config = dict(
    init_std_o=0.0,
    lr_head=0.00429,
    decay_fraction=1.0,
    decay_shape='pow',
)
MLP neurons of a small language model. Each row is named by its layer, matrix (gate and up: input weights; down: output weights) and neuron, and shows model dimensions 0-159. Each number is 128 + 32 x the weight over its row's rms, rounded and kept within 0 to 255. Numbers have three digits each. A neuron's up and down rows have the sign that makes its largest values positive.
After each neuron's rows, "fires after" lists the tokens most often just before its 100 highest values on Wikipedia text that the model never trained on.

L8.gate366:156182156100096107058145099161085114097134079104194160168072117118141169116092120081080160183105128090164150094121100111156120130147091084123089127112082098130088088126125118192113178152099127073042107137110173133151130139050172162137112163184191087123114136173085162109136145175135139120121071085128083067136159152118121102076154139144139157142143109198134139101142141137128120149124110166079101093112112099127119109111130082133111080101089169112097115067112146139105101144147179
L8.up366:147156119125121176090194182138159073157123100118165167141128078141124099137082116092113114143088071136114190171112120072087132131103166134090110117101138119160125153149092131137115110100164188169136125198081106129196084124093140142132063109120156127148148163107117100121122137089076140119131148104087181124118201125147133110117177108079109102091087136107115103133144115115104194128152151166139151139108176129128145148091154122050071114140189062165152051158135087178136141191121085
L8.down366:132211149146125141093151100131175129092149104171143160120126120149136078143100159086072208145159108119092137157116121101111146168202132137097203118145130099109107132158135096099105102061163160067120107226127114093144082136087123143071132109192161145135123113169145133174130094148066161124097069105090159155199112155118193120175163111121121082143143128113126139136125130103139131190125152163120107104109152113139061145171162166079134116122131063127128093120094096081106146108101118
fires after: " ", " a", " and"

L4.gate233:052124094111135111087095103112146139174124162134103116141117128207130108144098143067091114131134141088159110220138142135106124101165089205160108113143152169167173103145163109109119083133126118147153172102139105133086095127126152151078155132149065095173129103063091213108196129102113134100157076090181136162102135120105079089158164109089150127110148173084122135155161154099047073101085113165145165120099093104177093150121131097150144116133095125163149123118098106124121071136173121
L4.up233:108175148172132213140137164092148144216135134117088150135131141141142093145127098134074122110072139124067142130094126053135174103188113146159117140126152142138093151124131147164125079136185193092136123124104120126179069096108185060176103120147096107159132125174156104104090131079117159119136114114159183124076150119093128043129122111179112148092145121100137148085091151081115107140112133101159117116126152150167102097169059149152143050123173077158114127116151151096062151118129156
L4.down233:132123042091096117113057107104139132120099121148099149175161140150099148130093095126139083097131106126145121130131158073067108093094121110082137075150102141124146106138170079141119176161126156109100186071145177106120078152121107174106142134213085151159081148067130124116122163173177089082142117132130175181131104167119031097190115096094148116135140205140097127110137156156147124070104174154109156105149078106133144077140168132111144124154128168135141180144187116157123086138137126
fires after: "2", "1"

L8.gate248:115069082123099151084138107138108145162120125084105120138087156143106107129128181126142220152089148144105162128173119147108153132172100125139114131107095084123166102175161134154106012195127103156124147109124139116164109151082111131117162144063108121183053123079107135150174144138138154146104085146160089121115174178132106145153142138112180130107163167114092097102187128171141170108089084105138173067116146127085065160189075179173150147102132136099112154143096094156105116167146124
L8.up248:142128109167105164103157169142125092135160157135090167158118162059167084097138142187122102101087107136116098129100149154094157119142140095120142174152111126136123108132130152090125112130123200101081212084128163100134127162097158149123133087128189153051089055140110086165117169129091171133127102122123154138130072180095164146168091132063125115120139084127180086148119119128055145111187134128210105089078152082172053179152100155089115089130136153134133142087091123104132122113109112
L8.down248:135112148109087123102110102145089111134142094131149147080125174255121119134174119108153113083110159148091102132148165162106129122087129185155143194138091108107104114125154104131109116152058174162152110175155151110098166127173154091095156173174070081139139124122122165126133139082130100129139133106165128108059096113055102069122110119150165125063184160151088129153105109120153034165091114095099124147112114135129119110092074109130087074164123097139149156155151063102146097128131098
fires after: "1", "2", " Du"

L4.gate39:137139151162151109117096092175098125082169116107104116197120121145122073191146100120169132111139146168187110128133102150133149108139153153121167190096073053067115150105093098094138168164109116091087130104151112148139168109122083127165068169122111137127152149051071124141124110117191132152116156127101104098102099099092173173043099168106132114089121147115145117138176105156171146186106131095100110090079164109110104114124123213177178134114122177135094108150185134184142141094101129
L4.up39:073120089159194128143146128097137157124104162207088146114072100156146162161088135152106136109122099065099111124138156095138153155146125064101171132156071087147109124121143114134128173067150161100068099090149140097202175139140111141088142126127145163160169081073119166163150109127083160102177134171187084062083121153143132094049127152116113140128150140153147109138145093120136105174158151133105078129132128072096071138117110154157110216079157144119144181087135107131129094150152143
L4.down39:139102079134157114080128200109092139136189090157220127102102182088144122157103169136146146093158144078130165091160124100148181125132147109124130069124146059157161140186112090119106108122133115060134143161095147078163187214130073105126144151139121114162072154128127119090142140114155193153127090150083148148141134154163081145073165122121098175103143107139126139172115160147166179151184133120127132106107123187155124192111153177129166151108145138162173153165122153098109107093157162
fires after: "1", "0", "2"

L5.gate129:102110061175089188119145112157160102183158134103151143178119122127109080140158116086055155093134070133097128153099052113125110129146127109203119138128106137118059135129128158117112127139148086137081145090151114142099146083072105173101077116123163199103145178112129125096123067115153170058126153064144111120073053095145077115087173145125110083130118102170111127157127104142157141171132111139135118126093175150157122164125132095107104132132089181120085145163057163121114192151108117
L5.up129:126107188090109083084166188169190149126115153112116063125087148081138147145118208154107124127105128107088079115102137104103122160152097065192107106122061118157140136152097195135091100139153172164152155134099118123135208131139143115124106176117153104152092163154174118133192149118180128145115107127128081160162132108149089099081092109129186117116168116100107087095196139134103127123108115109120143200142122113062148124144131065166169094197148122123158163130153067128163114142116099
L5.down129:155113192132179155206159118155130160157103110206098188133106130156138158063136180170164112151084108148139146121156125151123112173125117085091059178088130138176155111111123109124134098164168172181117112129105099131148114121076141125153125039169130116109125138128106114113135116185109151142109186123132088090053061169119119151148088127127175152163125169132136166106157140149114115076105119111121143139130156151125200108152176091168103129086134184120143080135116069099107116105049132
fires after: ",", "2", "9", "8", "0", "7"

L7.gate373:164132067100160151123068093148145107107110139099147195113135058125102137125089108144147164183177136078193192166071138134143140096141077088154205051143123154152123176127138166148142148121127154135088095149171169118120135094120152095129117082116101110181146091105107164173195150174139151192132151151127115122131117055159150121139148103096119146160140164096109141099077162162127124156127071208061138077145115166173160127089086103109120109127103096117135130133119157113136127089143091
L7.up373:153189080144145182152072148138149108135155105152135123148090094118138145146140147107099123134122123156106164133090089091169181147149140114085074152105133111140124133198107220115114091130156105098045149124147103108102139163105125101153108089112139066180136126081118119116130111149121168146111100173161058084084134118178104117160111101102173126193181152130128128184081106132087129105098082159107121097045099094114113083074078143150094175102122145093162143114136161138105060106153069
L7.down373:074187081106117181121136104189173116169113163172134146145158118060095110108124150144129099182145139088158122105115128137150144148140086090076123116121164115085148077155107150158114085128133108088050161111120146133100100107125170109109084058122107153198164141127167151151164157169121060204125164154106139144115162164089141118166130103107125152127164096072122167072103148187131119148180172185071163128134123137134154148092077101141123102178131154077104138159135124140146061095141170
fires after: " ", "-", " S", " \""

L10.gate511:067115175149120188189079145118140056097132144080148116091136173105132165196177098122058117118153070122137162134139126108156047136129179091080122110069163169087127035121169164103127076138134157068131135150164154136138094119109148121099158101127112095111142140135172156111124153100153115155093135119107171094122150143108126121127174108149119165180178214138119101153129146096168116148089101162153074109100135108106152140099153133145156112111149124101146141134165173141131194183089167
L10.up511:131118131165138167192164163082147105104094135094174117110125189087109115147088105103134143149112057127087123118110068152141116152089153092108117099136084144108142046105174084125062149103138134110151173122126126125124143095101112122085134125187130116126156150099161150070093105130147124126079140107144148142170134118099117157135151155115111135151061144115127153197178192097152166147100078171127180178093126143160190127128181105145173147161097129089142252119117146131168148173142173
L10.down511:204166146158120099118137076124151136129066065124163124123091088126147145132100143097116062124135146104155164100138108143066151137049135155122150125096114187148131104114134102124068115120100176074142116078180193120143095066148101127105129069166109104110163065128133099127121084186071096112119155095140157134100152163121113126115079171171115161156147142163113128125184147131191104116107189148133151155137124114101114063112170138147163117123056092098118180105092160139175152184157156
fires after: " ", "1", " B", " G"

L7.gate470:126114123151133156112136143149099181158168117120105067115127109164095138147118123130104104168159116117134082122131149090178151138155099121147134076182160152138147137139111140171202087122086103160133108222200180123110115167127133125129108166097113135118111197105119133171127167110098120149118168203098148141121167061184155111096200158168130046084094150131138133158150167093189132113132083110102132112081071114125135102140135097178166135142150120162210121104081112085136079092114089
L7.up470:096118107137136115149139129155135091156073117072114059126134168113129127126112128124126097108125147119095129131150144145091169140132151119103162139194085129171131177139115129138148104124112146115104128135074076109103100147140130092089182139062141034127142143088195139139074151127158172107110172206093106172072106144083128107204176145114132113131183107086128152144154146113110111115144061109111102112119034096165099105139064181061063136160115101108145105092149088095144134152079094
L7.down470:145138123103146105119096096116185061148180151160101085107109128150104189155128125129145143135124162163066057134163152175144124169168110165150095075085120152132136141154133158188081124128155157147102125142134146148122115157111129099090111113143111092125202118148088109122198117079085150161029086122100136123068169093132040103148136114098123097124145132096123159195139158113176131109134117069107133089120109128173129180124113107169147144175141139136163133151097093080121112067061077
fires after: "\n", " \"", " (", "-", "==", "1"

L7.gate419:126120114139159169167162125153181117077135109081123105126104118124123126121104101147145094176162120075126105152135097111110059002223117135178090184108129119096099183143127102133108110107109137163079093132143156180137158181148140148113074098141071079137157124143133130143099094129152108152083129142150061135141075167111101151096128157141141149093227106094081185110116117136104108118149097113153128111160139114181117120189108130149176098141119133116060139140115179177133112149168127
L7.up419:130060138169110201150179113152107129063150122111155131100145132122119199082155088088129099114143104119113065130153081111095135075167102152146131122089117121108104141136111151078172145111089119097096105096149182144109204171149093128151128093192108124147111112151215173146106094144109125108132159112192059142157103172104122150146090139126153156151163138119069199158110109133153131133082141146112132103149133099166121073169171173155174115106118099126110144128116207175158106107184165
L7.down419:121144129098153124093109133183093138166168148063163129144118138183155160139083136110101107132078152106124088079164118110148155140200160152147158158180135155140134188094163160120147149181049077169115111113126146128118134062150132100156082092166131119123136117120117088069188136193081123171126132087152149161154131128163134149198124099141142108157051085081184149112135100138127159158085109081167152135059111091106178089175128138110156104070142088161164152163106129135110135108136167
fires after: "1", "–", "0", "9", " "

L10.gate75:168121185176087129130085198112067133105092167111122155133125123196159116175086166147123139131142124115167122154104106167137112066102120113127156145077111135112113132121218079146115127160127099087127162138108113127118156103106120084114133066124116069123120132117114092151138088084121105139090079182104133145099146131101146098165172119190075060122112107157091044155157146107199088157126118094091055118131084159117160152111118193133109056099159128172085161165159150126153109135126140
L10.up75:118116133171154153168136149146096130146168132097153085190178195111097188105082072121109164132162120118083162156167108174125072122109140108089114132180118132131104123138190151104168127187103100129129103128147128161089163133211169107157127116121098111142110176119134196173148123053166157085146125160117150130119189135159163114073146108128054133144136095106186103108136185093111169129158134111136108070180065098119084109164184153169146114134117123071111128117144140171100089095156121
L10.down75:086127116118138120117200144198106117179134118165191116156165083101157194129123146103085093143127125150181216108216117164064140180160116120116128110094125095089146141177163104112092167151069164163128134102130125181149118125134136152127197104172160163162143105132130133183076123181082130139116125131163177090088134130181122127167112130145120143058088101101151132124164127085130129168131170111140079123129098097066133171123124154109116131106116097068120127121114179147056108137158117
fires after: " ", "1"

L7.gate364:156131167171091109147167169088123132122138084139135054158162087138141128138102154122140174158156150146151131089113138137139136215122099104102175133120158163111141083198132126088102158140113151069177112130134187125123142084182155088107170128180150094164098070043106141141192092155141121116124106195102152087080135111067160153095102111119120139094162115125143144187148119069125076154118110133123114105123055102110186124144120134142080117142134133126134149079141224157145096143167113
L7.up364:108129163176148145104136105086118214185140136149155125193136114143163112132128130170181137143172078144205091135103148082115147130088084096105111179156096107112179059131168071136101102089104153104117129110123106098107135124098160067151165031168104097161148189074149169151152131093128116106101109127150164130113131167088095139146127086061093107107124106096118134194100098090103150131164116101103096155115135095131060118138136134186115178150151151086146180127108103141092146160149142
L7.down364:105150099127117093152154153142176113100163169153123160131148143082123095127122160084087125121087151107131175175124150166133179142066117120115085069069097097116093190139102150076168093093121133110115119123122083150084148120061086164138128086105130177153159118128159154139051123158116049122174177150233166162127143136099152069147112093169141126123097029135102163149168183118111092149115108128101138125122121099058128112142130133125085153140089105109109090105144104106132136133100180
fires after: "1", " ", "9", "8", "0", "4"

L4.gate247:104162150097089121097119128176134164149121079113124097119123138168122185137083090136191131106125146073125133126050112146081156110121124117095101108111127115125134128142083130099167150121159108135102052093139157160204142131103140113173080147129126115165171095128076227142103109108071136119160136084143129097155155205069088088086103126142142138126063151133117152121088127161158144072158148093162061096101158129092124166141150141185123151120127056210183129158137145159106145121092131
L4.up247:131125136110132097132120155140109062166143134086131150126135150093064170132111090143087118128147126119090113109126104090050140151125135095101148131091144144088161142141119154074116063073173146173121122143122144109124115104199074141146083127136142076126123142101116149121080106043120119093145144191117121110106178086169127061131165128068086098092116143114097158107140090127114168125138175113069122097127103142150109104140207021156110086094173089136099181141143145137167188114172170
L4.down247:153120172115151156131185132077125134152144149151128145142167111121145123117078122154159131111166118124111151133123115111077147187135141096105107145123141127149149099127133020200132123205152097096167126092085128120169122098145165126053117100103153134123108157099148092137094188109145182147092118161117146123089098149105097155077077140125182072114207089124110116184129170157102080092160171103125139184145131174116073144144088166147194135121087147144107170048054102133121140112127132
fires after: " ", "9", "°"

L3.gate258:122169086129147109163143122109111125085110107099123131173144085133114149145107091134100135171166098095113119165170192160158099121065137083147161146135087103153098113170123126135076092071187165098216193143095085124117144143176162103106138118171157161135157169115174131116161110125083151043097077101103114134059109132091112125090101108115078130072196148111142141130145107092112096098127093105143096125132124078110142158069110121098132117177086138121164132100082091086057108171104088
L3.up258:159146175099088134145158128124143151093074155122108092110163091118168142183121116134107118095082145112080135122181198178155118131142106114183148138148110098174109116132091090139120081053145147117179156180129020187105152140144158117083150159162151129132148133111123115150145101072166115156099095082180141138110200131145085136095103162097120097111140156141060123165165113163082109154144120146153063111148121064084121164137080130077167127147101150145107159109096113137110122153048095
L3.down258:146157105166157119160141102122144150077123136157092148104184096071194117203175232180075172077131099139120148163104112115091125195149060092085089103184167148190159134152101114163104085108147119094105125168139115079143140134114121137151125138159145142083135140151091126141101118117126089093138094170135108152116151162115120099129094141089177147132175131112129111081106130129104077145196114158057090100134129150172164199139073098117107133123148095151146110107153073124150111149078138
fires after: ",", "0", "5", "3"

L7.gate465:127144140135127090135160153147144203077123098135168125138121127093137054041126145181135099134108129101118087120115170204120115106192170120134120089158120064105117137109144086126157081126109148110096075113101163102155139155090157130171144106128158136168217107141160126150097186120076086123147122085125083127069071115157134072101128114134121092105126159145108149112127130115141100130147164182195137110149097122165099118124108084167128071162123087104067074136159127172144043081137122
L7.up465:179111121120125149160164107105147100143160142081081100182114151133120053147105166175150147117153178179120137109148146130152114191116136130125113171182144111117107104142125159073084144154122182148169189032081161148115130091092134131098119131128123129183116200159108123094099122118116078132143130133115110103122194175105134173061119130100094128081125089120084137150181147114114118175101147146166114157161129101154155067117168045102132157056128080172103182141136142163165140161127164
L7.down465:132138154095146151149168103141172185099134145135158138106155111139105175094130147121111102156121097059096089081171186143145148085123123118155108113145140112108104152097160130113100060149106195096123092083161165110162082191069133096158125139132120153133133101171121105073162158189135091100097177086138179064108052099136156066182167102117087092090068178181136175109152115109162164100126140133123158118096123096142117155146087113140129093128063177089157152153147118149130153120067107
fires after: "9", "0", " |", "–", "7", "8"

L5.gate434:128138161073187139177133137168099180141167124161123140169125167146174125175134147140140130099172181181117133158123128116129107104176143144135133153173125093128158125139090152162097141101190109165157128111132123107149142076168183119115132150167192138131098144133129175105078103102115119110140133102153184108057056135155128105025141078068111087139144158138143132125139116122140162202223118116137147120119128183103079102065138086111128115092111135081093141103104116165144091163093060
L5.up434:102156121104129197120168094125192136075100180119084188135176106093146182148152091154129083141154095083112133124133154181107081171118131085127151167147120126149143138158136135112089096088156155045196123149120072173120125155147161091102112113085172116141135139200094129141129143125142103125143096160113075107131161123114155083163142171089197142158155125135100132093171138120105048147182057143130104130145114123123116135164116090129144154180049117089127121157081149108094105167089085
L5.down434:158130153128099169095097125167156112144103144148124141144141067186145181127127145137113098126245104080119165129127126127144109162172162079147168135123145136158138077125085090113105119128165096124112166175059110174142087061088144103091183152084157135119141133124152191101155119085128205090049068170107168123133119115142093169151156170073169131105123104106119173112124139137139100138117120131095157144085143160156116098167097074155127140128095147160140190091128145074147151085125081
fires after: ",", "0", ":"

L4.gate92:056159151135128088164185123090150118098164147166161174170190132158159153088119135135182186156115120109098121130131169117136018148119141079173097168138093112131107082161129153135117076133145176114146134180115150125121183132155105138112166092121150101123155152181130161100179101122046136144121141091111168120106103090201115138091140119135129124067169140094110150100112104095089102163152127152187191160100118075141121123092190090118146115135084138128121109163142105168101100190100091
L4.up92:095097067145133122132144081081088110129205157145188121138145110175174132124120103166142165155142145106143144121150169086158010095118168080175086121156123131156108104108174120132094119132113191127142111176088091097105195124132127152105114106138111156099167156126079186103196144126091108102104137077085121136113081128164125135147117116143158123072184117074124154122139084116104124112105086178163149094144103081138110160092198101088140086160127140143090152142143128171134082110064106
L4.down92:070170157111118092138149120133091155115162148088129183197112140130210151102092147178158109158185154091106119155107125138123146166143138142163124068134149108136118124135156105106096142120106139144208139122084101128116131150133080055105146125136114055104152180130159178124162154183137150106126076110093189118165085074191141162150115117096183170129122141067135104110175171111089110164149098151109126144086135108141122128109151147093106134131186126107095138121144128074175173108021152
fires after: ".", "2", "6", "3", "5", "0"

L8.gate435:133139123099106116090080109117109126114140129162096124111166133114054160094094103131119131129156115138064169141124127133091124121103176223182151138155172086149148121146110186135107127144113089075104084159127104140209126106117114076138107110124131092151176070168145118154197187153131148176170164092172070111107042106082143147099125189086088151189138142153142129114120155174137126174149128143153171103133072135143135123082132061178129140109128163109105144114071143174133113117183132
L8.up435:150139105123129095160153126097130098076141100111087115134083143089162225147147161139127150129122137171181110168069082141095149110138113141122113082132118142082089055095122129145109149128121083132126190149079148099183110128172149149143125119113159119179173138163103138136119141126081137101128195082096149170068170094187039082142092150126115101117083100091136128149146125123126103187115127175151156187088172066148126072126122153098131123094096188108141111098141153122147087172179077
L8.down435:195098149084130162153173145149103142136104131175140113135117087162093119170109133110136142171143144160132203170147100139120170159100097151148149142162131118055098059150131117109086116149138093109151151131120154109138162109108116088096086078129145102151196131144131120166129107168105137143155236135162082147117118063149146125139133180119076152162090115078173138133082143156148174165063167148184146145122144100201101182126173133099127140149107140178070161158139104113162078139169071
fires after: " ", " (", "s", "-", " S"

L7.gate296:148118149137155173065099148059143157087192049147118153124143182127152204181080137101084147103119147105084116124100116159122110131177118146136141107190068084106132192124128074126139165109113113096094178121131123119111158140161131089119086120133137107080169117086122155066188149128134141122111100089171080121078140094172139100080102091109067140112115133153077139122082135106174120130194116128118145114157207180146141178132094109114161119147111100161078150141104082119130109088157159
L7.up296:136084213124157186109098180134181126140195125119114102122144119143148161181141132112122117185057097125156110130179129077149113121191131109161136174124109100129136112099125121158117103137104146125146133120132171102128134100158110129078137147119169123107097119125182152096163155136134036150119130165177099138136137141135138099107112151134144103126234148107117161143064121070139120145176184194125103117151082133130174133166141062125101136093117111155125110120129117236191124126167196
L7.down296:110153133133114158158133149149130165168095104125068175155129144144160202125109118207110094140129145207108141082102133123088126095094092111196229130182091142093163094119132099129133174141084176125105155169129111142136161109172097077097092081128120151093158174123148197090090160133121164074137133133133124111131169114118143156089124092158100153094096130139145139126070142136137087063147116105184143128157144128136143127072131183091132106127136119162123164104130075105114194088052097
fires after: "9", "°", "8", " ", "2"

L5.gate344:153147176153091145086152127151115113136189108180137126116128135114137140142092111166154144123092134132125085138076151127095113145141122122137083138162134139132173121119134123108155125172123149064129142164065144137106130173125107152180092157167249130136089170154161126138086147076087163111105188161165121072144122160158144083133110157080162128137083118071126132087119080113118161081161113162070070130126176133096178115137151046145135168166158143162132215118115137073057149127099149
L5.up344:118104187079110181133158153189138117100165112133118101155104114110118115167076129156113127175133085160215163101133150144116124147165095140114107109121186106123140167135127136103116113112138172095108121180110103105156107167091097151168077176128177048125131216109083155127125154123156148102131190110134154131179139113148134067146087139108139107135107109090109155148133069102128170152119102136028087163098104098116141141104189094117139139205095126107127161140174134132114117083103217
L5.down344:141135108162103107113112139121129116136182077136133078087192132095158147119092159171054145139136138179095089140206142122161134201127048098131101177128143072179091135095120067107130112135046181085188073133157104125128176122119127101165077114128165140063142137170095095177118126183104122081123097153172162155144127124110145101119104117100138139112089138087147105096135065142095167101109162125150158132130137088155181158116115175143139159166091121119152102091148173119080139091134144
fires after: " ", " was", " is", " =", " are"

L7.gate387:087133111075143118157159175128109147118175151079122133107142139150115101104073122081120136102061129140057136096120127140154114098098098133197115127107129060129099147190130145130194125170089112103149165109116149095119178084071097178079146122113127138038139196075133149164146099136183133122162070080143151123117157188155131129181187089163155119179138197133173090106137108192087109089131114114093135125108141192116151166126088116121138120146128120118107161091115102149166087154133112
L7.up387:059147104061102097101132160156203162190133119146078121137091168141151111105106090134125075187124133148111140128168126127121170089152124173145147124154134131108162083158099140139222142098146141170123176111120135056159078151105055122109156133120201069138148086128169154104138125115112155111088103084157128154110153144125101150143153112058139182106162139100107141130124171129090104072150127125158138122075174200146089124137131128112085118134138130106164101157138037102158100071121125
L7.down387:156083111148135127195096079099054135112137140096089113157094166106088126191140148163078136132157188136090195147126092140142137199134111159124168141189085123069149071179184130167114101122121126182112133139139084088113159178128077124132154117100072102103145175115131125128113170136106142149126156159131121123137152176124146147113096190165163121097144098144150109169147100128126131184054174120140139095162095085128146097074120177131113097113198077117184137151195131116082119120109135
fires after: "1", "2"

L7.gate184:107051132152073194082158120157097129077118119132162109153112081188180132107175079116105133150141071098125119143120126144105115112140112160083068111132131147138115118099145151177099112119125070131068132142159090106158159090123190099116098124110162080125149166067172178155124150108096116124080125144166147136126133121190144092201188093120163075150144127154083114135034148103096145169137106131100102134135156118123175163113141115155098177127084185129052128189139122138149142123152085
L7.up184:121090078140196129100167130131105131050157106199102096088118097134171126168144099120115075165073102147126156138159109170120125086108058168067076108086133155130081104177142109156093105063118157101109130195155116136096173151119190126133107121075148155088136193097134116121133084125110125198130102122201137120143127106149107087202177141141121060143102174155131135103062128121122153142147094151110124143158106128151158100131160103146139155155088170188109123155137133159180131147143120
L7.down184:194112085128124106104135135078078125140121137116035128127147120170105118142144089138127158163083131167149098122124177121117117114158115026153147148114123145162144044093088225129095140170076107153100075081150144123113104176158165101167079160142157122072160128111104137047173143115143128194149084150126113131070117128150124097166176095096128160100136169117094139119108089142096059081136111131131130130153129059132146163122114145147174110140145157135106102105175149157097159119146102
fires after: "0", "9", "2", " ", ")", " is"

L3.gate450:185094106184127092132121146151110146121135180155124140068159149123122120153133125146141157140075134175117114093170160140130121101165117119148113125166135123130104152157088118145159117154071110156142151108160177149210192115048115154174133101124132140143150066108187081158173181167160157115067052047101067128189095123081187177134121101117134104093122144133134115160124123117127180130149157108162098086067103157117123118135112138129076076181139165105144086133129106153095128192093134
L3.up450:145110109125121095136129142111162110134103177183122208133159187103114123130096178173100112088119138153075144065126100110137120137146103095095136135135157107146068065158150140121124139143158150151141164095081215131148118116088133130114125147135106101105155115151130066156166186171128127146144128137148119114101075121098201202103115137113067131125187128135110130117152122122131169147167111137187077080087106130130129119085129178115132072094137115080127187172123105183049078214103103
L3.down450:105141097089164081111111175151133121132153140115151099123112181131124154128143185102141127118110150167163136147184090174110195145189107097162133081148154085193204146100088100141131107133123119109084110186079102154121138122164054154120179145116163116048124154134165134142116146165148125148102114095147122139104132117170119108134076165135126127159152124149087141169113091156061118062114114099123154096174115180130159183159039155158155113063104172139109131063098160143067133156148131
fires after: "1", "8"

L8.gate500:159118090122132141102157110072143124178133099129140153146135173076082108142135212166129136112111162101129154133130092108128140094129131131099145106077137227131125127183164114185127123126131145127159091136056196060160135169121097102053097163104138125140129120124136161125130031094115159108110146104138100155114166087100123174185165135123162092162105077099123119151125161104143147084095156118122172070129148188117159185149123145142131119169137090095053187149119159170151176159145146
L8.up500:085137128080172158071187129177163133129147168165139145121163100125147131093178211144089128099130167109111145120133170110097120167169107108094116132147128116103060110164154100128158153101166170124092180143162144104196123135119109162090126148118162163125084123111069176196230108085128166146205148132112097135110107125141209133150115129086123149112119109105108135168110101109176108114146165096073144143112095151075080148143145109177152130118167107107102144146097089155079117140076173
L8.down500:175096107199066123100156177110098120134091115105124153120081127136164150155152125166089170153120124121097155117208103101116164083104108134117154149127056158129124161166117122155143132138141149099191085145129144103070143133116085154137090076120129075140159084170141155117052084120127148140112161101104129151159195110140108116201099085203111155148160127107118140124135164145151140156097098130099147161171126163114173193074130149123166072190097112137161117127178170103194164075140112
fires after: " Na", "2", "7", "1", "9", " Ca"

L7.gate255:139096059127093154123165093141122119137101154130152129106122143108069137126137164120090158148161094120144142203113128173081088138089143187134084099162108140104113102150070218156101148156132099154057093110073135115135133133130129143124165090063122094117173180154112088131144133070096215119101160133114147157131141125124092143118157108126125101104120080177162136191068106147141155084130067095152155134191096126152134111146110154147099085170100171069130097085095161057145090135154152
L7.up255:115129094079120141142114135129123085166161134143108213117151081116119145134084148177167132097122083115100095112169098118126146117105145084101077150151125148144109191170114180125147123099125165099059139137110182075146144192155162096154102107081105107094129147132087072149171165100050183143149097118132153113109110109174084123187173136143162152156094173138128129166124069112166176087140145133164086209070103100117105071084158122150161113105190111121121114083161123122166128121165157
L7.down255:178152113106126155162177155148127147090081110157201113130138149198105130100204164091164132164151080166100139172135134127131125132080155140130111199173104134108116071119122121116092181158148139128119084124150120112139175102141138117114127146034166132155136109176060116126135114131137156183072106092111132182128128109112093137106116162128090062147129139113167109169139090134155134150146054127086145128103136116243142106128176148172147121147141112087130123082082207113150140089120147
fires after: " ", "-", " in", " the"

L5.gate71:078189180076059094153138090151102132100111151132133134075121129138100161127103107187135148132155178105150154107153119190115117084049113128100116093128145116169111115138103095149134179093108091047154121127107141146181090119138080159140143153094112074123121106124133092099144123036102079092040147088147122135150146157115128175078105111151173170118115159091053146128142093145141103128133104097083116150132154098119161153122094131116145109199099075136154140133079181148106178095106098
L5.up71:091150184148181133124155150186074091181136106114111101199080039215088112097128131118191132102101127090143135126114104100085104122131101148165129141080071128115185138118172131086116091092145082200184097150116122133105094050127119109119110117130123150077115069147118181133070114147044118175161150157146142121095119087127130143162133092137155144127152121119180141159135152149070159117107122102141141073101179149093105158162143144109111166106123118143155144075131111139153169136158131
L5.down71:136133147124136101132163164068115084115146119128121126205194103112175162142117131106142056080115118161133081114052114125168135198185087151081088112114127124095137108129170103122151090094120103133127108182177136187100134127074148067189109154114143151112157101140122099129075139150127159148151130114112175071170154126139146119137134113158089186094142122181159124085180131102195119128146085134143062108147094143195114098166128144073087113146161141058146061114126115171142123151137113
fires after: " ", ".", "-", " CD"

L8.gate131:157101188173139179101159145162112139145124121163103129133106204125122084139077131139124126069167126121115109185122160114099094177202081171156116172116157145137152147112102110105161128121139090117139189085156117098144097120102108119108171106097115143069134173083098199148145141091255201121136151085091103106120126108088121100138160135111137175079138102174129126159134106090117145145110120085111071109111148135141149146138183146112098085126100082065143131174147120082133148081137113
L8.up131:162175160156196100130107097124104102130121116117085156151101116186213194135120175107138098128087109083112106118083167151117105086162095138116116139075133136152121193146135121196075130169141146142133098144160093158140121168118177156113114172128180175156163087162182179124188102219093116138142135156143096146066152126150095118144121092146137153100119127107084161122135136111112141150149166114129089121096162062120110135104082098178122184116084206085090098146160098153163148104136123
L8.down131:183126165141116114103117152153149165140131185126128105165142146118153128151089094116147083131133091083166143109078153183129143115102116132134093168104121177155116137145198133113123163160124163093104133093107159078089170125099063154103136127143117063084020044194081147157192148159126149137111150116132117144103088161114089129189097177125126189094126114143161127141052163159140156133100135141135091144181153173135144174204115109155087149102165118090144091147126110111147134090083120
fires after: "2", "0", "4", " number", "5", "9"